{"n_kv_head": 6, "activation": "tanh_gelu", "norm_eps": 1e-05, "qk_norm": false, "attn_scale": 0.125, "extras": ["capped logits"], "init_std_qkv": 0.0419, "warmup_steps": 200, "final_lr_fraction": 0.0, "train_tokens": 764700000}
MLP neurons of a small language model. Each row is named by its layer, matrix (up: input weights) and neuron, and shows model dimensions 0-191. Each number is 128 + 24 x the weight over its row's rms, rounded and kept within 0 to 255. Numbers have three digits each.
After each neuron's rows, "fires after" lists the tokens most often just before its 100 highest values on Wikipedia text that the model never trained on.

L3.up715:171149135167153093151144114096111130171144161121161133114101140120135095118143079095124133109114150159135139113125136135152107143128106138182119146059190122179129141142114182111121065073130117129113126141141131086151141134122171153144141132187147146122120133128140137149100174136142078119110091132169094117136109148157109145129117114100113161111123169127155093111132109152132110107130138115090116121127093124082134133110141125174109183118118153124145149128139145146117152137100135104113100096118146157154135129079136120143137107121118074138114082128146141136136133108143137121
fires after: " "

L8.up419:154126113152102130109153133114107079092174146093118118093141115103129144135109157099113109113093180121148109130120151124120111113129097171118143096094129128090135087128145152138159173088124139120131159116163115083094151103138121149129124087174152154179122176146139158147148121118116096122114122174153158077136154119152155117130147134140100122133076146147116111116117121118112124113127120098127138060119124121140162121123155149147099158176133179142168155127112129141117126140173140141086042119134121157126091116125133116143121137093129124091108128126133159113131133135122122105
fires after: " ", " of"

L9.up629:158110153128149115134129184153145103108138148155109137106132089126142124149085091148145170111128108150133068110099108148125143130117117100134116148109137174107031153144111085087114121100126130112159161156148138129079115118100142085141122139105107134098140135160105123147132125156135141122110149147150168155110100146174154183147134129139160164149124140171169135152127117074124145156113137140132120130109136094107100125100103121126135121106119147131135137160136151079158144111151098122102122127110129135141147120107119116167073097153126130178167127113109111115133130137095158117
fires after: " "

L11.up692:123107083158150111101087173147107127146125117107120083106145137102115152110145154128152138142120128124130082139156116122144122118184135094176084155150099112153155120174121145135129124150168146163144146156104111144144127127100102126150128124136158170144130088185139097174084125120090144089162129148123105142099107164108103140160100096126136153123138081118113145118146119109115143125125143125117131131124172117155154136164090091114128146146102164158106138122105121146097157130149152102121089139112114125190126168158130142102101165109137149110162138130159091145147168101120152143
fires after: " ", "1", " ("

L3.up232:133097126117125118151107120114111102117154118093138107104091125142086128096100104125117114135105144152133160167104150099096192159148167132156155112148124084113142126125149163102111173133143103154134115145103104137133133106116134096130083171120138118144122139117147148131112143102134142114164182137153125159141120117131138060139160139072118127093129116141078115126108147194109154149098149137115108146086125174145128152134142131107126131175107137136124177131120159109110120096147128102138155066106119187138129186135107134152123126118109145161076151121116137111130121117112128143
fires after: "0", "1", "4", " Sal", " Pa", "8"

L7.up283:122101163164154130106158131088095132146133133159129169152126155127173157120171167111175104081143167170159116186159132129125120119124134161123186115147144149119136158152140149153117106132142140117123117155120105089143176119138118150116144103137103095132099158132088113121121126114156103127109079147145177108117142121121118145109114135075152114092170165129134106140170137119150118138098132126091074150090108095122140123125129132118122125145092089132102124160133153123124087121137087154173120120128159133121139092144138158158138126102137139134161104134098090137136096077118133129
fires after: "-", ".", " (", "pe"

L9.up46:131142096138161132100128124123103183160116124124148129159131136152149131125136107168114144122121139185092126136154138159138100159101102161134148099143152103117136116141162124143136153091082091152155170085135168117122147156128121105172127157151106114151123182065133155105133157102124104111138139156140137108086091100156119117108139133108102153143146131098134152119151149099198092180116155130139136149095101115136088120144118112132131120096094118126108124140097108146106119074109132110124130095139113099127128151117071188152154124144154142117079121127142139143143120111144115142
fires after: ".", " November", " Ra", " Sa", " December", " "

L7.up84:165185116144108117151128120091104080117181091143162137120128173114153070112118151158138113127154150125140121066142107093123122149134119118118124129148148126145128126137076155138152168077120123133164189112108125155140103140122115113110126155106145129182134126095138112101114161145116130148129150125078088116126131135167116160093126088126142127095140119142141155131145104131157132139085119126118151165103114132164106082143110130107129140151158131159119072110123117137155171126130133143155097104144108158112165164128106135102150064112137093163137113130106100097120124128129139130
fires after: " in", "In", " of", " In"

L3.up705:093137123119145106119145172157115146155116138108125104115161158116116163110148096132158105098145098141126095134168107182201159116126128141125075124115130133130078144147140115137135139100121152115159130116136069136118127115123174137109139139091097136095116135116163200119122099148117149115109111160153172141170150115142099126105081122124133102124098078128146096160116131137129113140109112133103148156094145131105134160094157104102149097133083146121131121128150092149104128092155150178133165114147136105147119137102117127153125147084145139113109103117080146104108150124128151093
fires after: "6", "4", "5", "9", "8"

L8.up168:124109128142145115147131116113082108098113131095107138149133149161134108101116195133146114110093122160142100129133145123112141099136131120101113144136128096142085114163144075142129117113091148168114168155174115131161117179134154095093104177159090103155121107130102110164083133111099110139159181094088139152113088123125135127161122090095130143132130125124142147188127123147128140166141117143116110107132141170155127092145096138122091152129070145145174128132135143122137170104101127157121130126096139080118107160142111108110131128131170132152103130132136124120070121132109123101
fires after: "0", " the", " and", " economic"

L8.up612:129162129150107137112107118143148173121098151140143138138137124179105141125092147154150091125088101112177148132119168113153133129097112131116096149128152143115147142117120123124096117108094121142135151160125124102113148130094165125102137066142086120172139111128151070086129108140096080110160124130164166089096133140107104138083123116148150134136166150157127124149114114109116153118148111126117116162117079166152077127137130141132101097122128122085099098127112121127093132118181119130101123124123172120115181096128087091147148122182111116154131174128164134117152154139107134155
fires after: "\n", "2", " St", " |", " on"

L9.up492:105096143155107102149152135147098135160154148071126171169116118156181147113131148055107121103107094133137105155150111083153138130092108052128150157130081120139134140128152102105165114112111113127129127120118147149111150136151128111121119110147122115167122172122121155133097104102136115082114117098090139117109147115119147143122125142145208157095118145184126127098111138095153140157125131141120140109099131181112091102121123145130131129114114109158147099114133125143121142129152114114118132143139133094147110104138167123138118116114118137148121154170130073182093132157147156127
fires after: " |", "-", " and", ")", "'", " to"

L7.up152:126124129107118140120154161133120152140100156094089109086136132073144154119111123142110149131150162166148136156110136123134132117130143163123151102168148100139142168130143095102130121138122093116123114132172123138140113137169160090166119097161175157114118076130105133112124130134145125089127116095120143142109125115101116141100085147119087121123140110084148119089119157147137109172154111112100155128080090109171155114111099111144113117144125127116159102128138113150198154135135121076132112104144133105144113162111198143119122178148104121184116119121163144109102127111081123106
fires after: " ", "'", " It"

L8.up100:147112108114165156132148148114130158102121158132130141112159150089125150151098109077113188130131103111145122124090109075099139134132105077064138125126106155160143129130143132136147136090120157126148140088111143141073100142156106118133141132133107162092144099127125130124119166109127138147179110135117128151122145160101138148119153106121136144095135106147116138148139143093085145138103149107129131087162092128145060145129111120082129172154140170111127117138125141100133089101121131077127137139171089114123152174175104074118112109118122133138159136143127103120143169124158148141
fires after: ",", " or", " and", "1"

L7.up390:135119128145113153094177138124126135105155103132144084122098164103120099161124141120150073109135103092141122174094168110161113144148105129146157139151152098134115130130116175138144176128137201154104120123128130120129135151142133100122114115116127117095129105172103165150171127075138138090145157131073128156136161143118120124121098113134123133158102113150185104065146090126090128123090124126156137127146164108120135136180108107145106117136155118098120096141144127148136136128076127107115141140116131168126136137078126133176115115116128125140097141143153155104130175104106096104
fires after: " the", " The", "The", " income"

L6.up208:130126156126108116106175139140131115137135135159119144162138068130127175171139112118136062124090130119141097158160182086144133121119145119145177110170165137098124095116154115119116095130102109104130147111132124124088156094083143138119129135142125108136110185103101112138092117148132124146151144135169175101082154136153156094152135132115170092144141137114137154120121123084136120138120160146150119134108123148132135150126111153157135152098108122095129107148125155134094148169155106114127092123106138107080169157127162155146144091081155143107083100111100116142134121126144111091
fires after: "s", " b", "w", "sh"

L7.up74:131166116150141108097118147116115185101153117108144178115132179152104119140132074093112108134075122131115140141142109158120129133177084164126176128138116130098097119125138181152106090121142133125065173145145146156135137149142120162103175184173167114115131125114161122146155097118146116101138128103153119158158119146160128113137128123123103108142137152143156129145138145099100122111159127113151088119143111158154091115163121093152121095142146107106097100087146160128109141156128106131112142124086104108148119113115118145116166096125103101154132103174144107115122156141129104137
fires after: "\n", " E"

L3.up124:134115123158138107122161112093101111130096125140072141116122104124181132134070100090100095104123102109095136158138129147112125132137108111135151173135152108155095085124112140155111177124128125137146175143152129121163152150140112107143083143113132143102117155179111137143114155149096135145139140106128133136156116115170151111084095134117090128133201126120096100149129129117073133164089152132106115094118138117142108122160164157115067117180110145116173138183151167102132116118117135108123134151106120157143138127132099111134142118120118150108134117105134123104139082154145141161
fires after: " the", " his", " An", "s", " her", "%"

L9.up220:150131130142116192132095113123100138162160145106122110122113112144180151100132146103132161129099125151104142131105134162142141124144136118115137117091128124116190138128142092097085143157131152121135130154114139107120082121135107133156108123138106129109085128101113111116124107157181115133118090151131120133171118082140112118099102115127148132125144108167141169107082113172131164123139123086134139147146115124104103146183157109112139142116081154171155165066125110099139145134126118133110137159107120114164136065161139116162147149104119086102079128137160185139114104136129119114
fires after: "0", "y", "9", "8", " No"

L7.up368:116131117141119165104160093120142043128164089132119122116097153155088140144139143068119118143135140155149135122135145141129145083149127125127131141138136117169130103137152093126151121109204150111128148144127109130136120183143102136141122132113101151138126152180145159116131148143114096102160117159093119157118099093088129083119112148112081094129161153164127197134123121140158116115121119121141113133119112136143109112119113131104111144133105128160113167101113098135137080167122136086150159098120158137153161145145130142091146141123096146145123147148173125156126122083129085100
fires after: " the", "″", "E"

L10.up127:140129159159126145164151161142115124131179104107169145185135171120139126144100101119152106073156113127135156108099113135139131152132124119140143116130163125128117096152116109111115115127096092137136160132110127115155121152114137119140157124107125129130138131097100070124132110136138130132103080142126149121175124127112144131148137110096107127085139158153103110143129130066128133145071113105126150100140104160143151153075150157212151187133154143090150148167128109141154132143131111127124079147144108097094170137154117140131156133106101159155140150140155143067098119134139150124
fires after: " the", " to", " a", " in", "s", " from"

L3.up732:085112147120134097162160143116187104146137106119144116094157120132168136111151119121138095145116134107136074110118140138112121144117145136189152171119091110103120116147132156102138117094138145162141139133113127108091139135128158135131128093115123141131143134099129103111130134124116122146169062138094118168132150162167126084121082083119154131178134142130108139111136116109121106178097149122165128104140103143112109140160121133116087106126087111129101153106117153119166172126201073137088142176141142112148134105135150102121142111136115097178117147146117117093119098143144127154
fires after: " |", " ", " L", " W"

L8.up438:123133132128107064092195153165134153145100113135120132145122121150121116108091151113153167173147128150091113113143146092143148142097138112099118119134097171152106109116099146137143125142135096128105084163119129149134118110118098190149113121143115122105157111201107139098103150126171127147139091146135120102135113133145113088125100097119112166112121142114115187125086074110127088123128123160125108133150121127130150115131107184127157099107102124140128138104089143121101118129155088136163147132140092133146115148090092117171131122156106093104120155124118147136122088095135152129
fires after: " |"

L9.up610:110123106137156139114113142149166128101127151081131122103154159152141127111113139104114155130138112150102119106114126127081127139177108095111122121093127157163157127155140130140110134147070116110174171115130124105148110136130105109077118111113155153095140106121124129112105129099127081134146097121112095130088125144161124110109162119156170086115167132147117090128107105103162144148146147092121165144190084126141165113196119118113087176119157128161093150148166140105114122129117195134123175152155130122109133140152155095138143094090132114145124116121139130144109151143143136111
fires after: " |", " and", " in", " –", "-", " the"

L8.up494:106163147120123134122161138118137126140103123113157143174107134115113118125061067103150104121168144097137119150171149089106144115132160113154142109139144108137128105122136148137144134100123103064131138098125128085096106121137136115110139155088129132172149161140125134091082154111123065154151146158139132133128165150056153132092148124136139176101133172103145141138124152086098144118128089150118165173135113152082122100107074135155136117148116145127107128196127136152117120158126127105108086121148135110144135133141137099123139121135138130126144127141139132124125097117089124079
fires after: "s", " in", "In", " dis"

L11.up680:083100122127110126104069152144112132081109103128113117072133147078137121133158121113164125086135140091106144110054098163148139135132130106148134119186090164143186116128085138121113151109100150111118140140151127119117098104141144086147159113143152129117110124135131115110153128140167142131128093143136160141116122161214142124100124142146111106134160146157136126144125121135130130118104134081122116167142145121132136129181122166184098091102128140129077142150105132107114114123160154138138140130120140128117078160160153151143122134115129131139086128116141102125138163122111101151
fires after: " ", " |", "1"

L10.up83:123126151156110111103082120082122135101132143164153158146131072109150143100153107143089121137160098102087156117165137141139121146102138135142158098109111111110102155162124122086113143116132104104095126092129119127108135113173165095137104098126131102139136126162125125113091105127125085125133134151154104093090097146166076169158157105057126121115118148122135119122124134131111123119132147113155097103144103138113132137079128135090123148138134110076111118161158106130165137179114153144114129133102115153142115162113153140078123163139126144108099138159164155147128180129177113155
fires after: " ", "1", " (", ",", "2"

L9.up193:104194103102100130140089181139066164123151105134118097112182138134114128147149141085081148165153124155132143144155106098133125094169102109125121071104168138129127118159116155117135092155134116121173123114132145135107123145164155112123114100127098132104118136101129118128099101104151126106135142130119116113102108128113118136137121104113154137110086104127122122153168136143116138149122164134087165051135130123113113117144119160129109116137095117152115177073120152138139149165147147123154154120128121126174126142089159163171087126168145124121137173116147129113131115102139152103
fires after: " ", ";", " N", "N"

L8.up695:139114103147142140129108112098136149138120150095140121144155144115151127157112089140136144128143128140124128140066136110150103108129125138155169127099111148134142161135140156135174156090148164193098150181124144097107126140104097142134130126077134142112132162154138114143091108091151098116119118130119137121093129105126101128160103115178105078158126166138090097151155118095114128112129139137113082131149153123099139154107106139135125127089121095128108208107138173110100139107128137108155106177158173174154115117125120118078126149164155128110126149139139179133129151122117090143
fires after: " ", " A", " No", " some"

L11.up392:119115143119153153121137152112168137098113109125121118115124146113134122106117120087164093097135117133108122118160128089107113107095129150146135098091115163122117081096131102107135160135168140106177091138157174162088127137037141140149113134142160159088099085142113126154107172120161110129143119128171127114140109147145157101137123098112154115154177153120141095105151118100135167147104131125146173120137175102103113144162129107143131131153156094084144156151166142146139141094091139123151116150153127128160096095134127130116140144150120111098132110124122098109173111128105089107
fires after: " |", "1", " K", ",", "rg"

L7.up602:152129115086146155143078117136153136141117112137124105088130116111132155112141114151177118151146088127125093144140068082147112107126114171118084113088149155110093145097103143147135110143167131132119142101168149119100166156152109149139120119096130149111117101116145097153120153138112123147109141115074140079109133076143118105126141138151125119118117145140091122129152137130088140158130125139117098131130099163141086097154143116088095102175156176105137073124111128142153129156098171155111099128154141138175135112102122155167135130147115155114133127099139192154105119147125121100
fires after: " the", "2", "|"

L3.up707:127106123131116103118133165090180178098106131153157154149145083148068147158122127135115103104150116156170121086144113112131089116138121072132092120135129095188126122143127096140091140099161144120150099127114163086161101142146084135126169157116160118125127126130129129115107152097184093132152131123144112066084134181117137152112106140151133140172141110126131147158126122109146161140137121138104121115123109158103123124122092143128129098124151147108120146116117157100138117108147154137109112121142132152146112155116146159201134131138175123176106152107129129149134111118088110118
fires after: " |", "==", ".", " ==", "==="

L9.up150:116082150120143138173112132113123100099144136111115129122138093111117140140121074120135172109136125098131153139107183115126093118156092117120138139142081118161117120184154102147173141095106095123146094127082173102122125153084141114117114128103143131121114132133153136083139179143121102104166165158164081120143104162108149115117113111161132122174130158109112071113086125090129124126130135146110104160126142133157142107156180140140091102172105128137117126147100119114104178145138128105153167127135134106148113137146126137174140157124126131091145117143130103160112173132133095148
fires after: " December", " September", " November", " October", " June", " March"

L7.up667:189143155111137157132131150156111122149126139137137110100149133101138140117092123091085153173148077149115071114138142131141160163100117127101105134122107155118183116102191128116132097141169150107152140075132146125143129117112132135097100109147154119089175136145127161104130169073132172127134181140135105106153155161122109095126141133146092097128096157171176133124157162083106131119133137117119129118144138120122136120064121127144130147137083114144136116120116095110133097105165132098165128111120139123154113108141109120139096142126134157136088151153096144102118127129119160137
fires after: " |", "0", "5", "9", "1"

L10.up618:151129108123160106140182161124159082103111148112128138121099140117123093114157137133145131172180130095121129110112117123087148109111116113137133150092119118150154100179152137113124152137119121116098144099112135114128164105086135102112114145133154183131152138137095139140108167132122119124142145135110101088134140103132084136152120094077135116133152110082100146072139134102109145157116118126116085116111109153088100135097106191131082128127148157127143155120154113151154122112102090112142132114144100084118104144126117148152164076072128091127109171142137143107150090164116149115
fires after: " ", "1", " March", " September", " June"

L9.up87:131127130137159130104090111120122129134118138160122138122151143134129118120071116158086099100162133127136113170124163087133116140119126138156162114163143146140124124169143119137130133118125118111128100132137154124104125124093162097114139133152143143128154165110125137141100096092118168127093105109144070173167171160115142077122121096154140100109092107163100154147137152109112111165139151119155117188126160124143172160105149119130151139148066128101150145138119104106120122164152090108154133145054119115143114086110128141142131099074097111131136099127138110115140075157101121159
fires after: "s", "mar", "ul", "em"

L10.up202:109112158134124118076100144134110155122125142126129126110107162143171159117147118124121120141136105101137113113111147144175092114096136121131117149115120157094140136127123130101149141108154102129085163117132130139102141160119137100088171108093134118127097165113091145089147153161129100125136133099132147116121119116073122134149112105138123134084121122146115120108078158104103191185086140135130106154148152124114149160108100134149110112118130088154072083123187101095164129145092152125121132139136121116101113126178147154165085102166148129136065149114126121083132124102145142113
fires after: " "

L7.up194:094113109133125127121151118168138157151131096126143118101125181119119127148099127151166161130113086163122086117070147117119110083145117119113159114106176143113104137129162114139080146092140097132149155107154120092097083120127110126099145097125147152135101137129113101159120104139113110128135083121154132137164140161113120060144087139148145106118125134145124168127103122136130163111110108105150134119134121153074152134208143146150103108120132108136144120141125133095140115138126173095114145141126138187103181144151143091093156161123120134140152139115112142091143127148163141171
fires after: " in", "″", " or", "d", "en", "in"

L9.up635:102127135140119075127126158142125153127147063116143130090136114123169155187119110130154145111097158135114154109094114126078168138129124072133092133117105106118088120106129103110122134136115147135174166110117145109126149165140087136135103143156131132143138081110135154109110174097107155147185102130144147126143098145150101126082154156147110080133122132170128106114112113138107148146114164122131103117158100124123114121086109107127117125129178110141142136143146111155079161160171132154088135137103148128149159109124103115129169103108094129134126130133149169139129154113109186103
fires after: " |", "ax", " —", " Released"

L11.up379:158117127158133103144095158118148123145108105137151144128161126149090150118110127127128140116173117125144126099136139155134135158110180114081116153098164150135122174183105162150117129124094129115130141091150086111111126131117142086128088163140125127127144146148122132117086158097184103135178125100141132139116085120141116098099105133112130116167164106118120162103169125126104141133100185144131121123120094073121152154133178080112166120118107105124136116134119124118086132150145105109103083158164102113138121129114126172106155154120101141108133168169154100088127093134154154139
fires after: "2", "1", "0", "3", " ", " a"

L8.up617:125179164124147131120140125126194137142113079118122175146138086186122098070141119134098119161114139115152150118092103121150132154177139132091099143167110123153136144124111116124142121095122131117156141154120133095142087140096157111131143136140129147128100154119160079116103153132091103142136159066120144188129114133159138110103102106153086122104159103149132118118168116127103136143109117119083136094139163131186139161113130137135097144152103147123156151128123096128117109116108175132126125179166116109126128149151105153140147078114120118118111109095114108141146124097101115114
fires after: " |", " ", "s"

L10.up753:146130159143110137139121124072136112116142157116127116123166133134110108103119125125170116129099146118143130149166085140129151106178154123107091075125129108106092102121133145114132146121133157117113140121139064124116154108143119209141187131162107143092138078125161140168119145078133120146120110135126120126116159136154129101142101093156081148133116142138139084129200112158123093130131160149134133177141105131115124158116188111119142166155145149145114121135146147148143150125109122109106117131128141143133144116135099155134121130133107135080123147105096148102078092111129097077
fires after: " |", ".", " /", "s"

L8.up451:133130129145122115114164172137122114150141136134107141137121129109170124149139113116148104123123123101165122113138085110161114122070105150151139190096103143124124147127095109133144151128122072153139144105161170113139104128162101151138093138142131129166141097182125136106104114118157121095167138142100116143112157132080131110125092142152145105164141145145174191085094143124103120146083104139071101130143111125144122095125105120169141086126163124098121113128147113113150171108096134118165104130129124132160167107141103129154081129118112137129131146085104133098148098143075099120
fires after: ";", " |", "bi"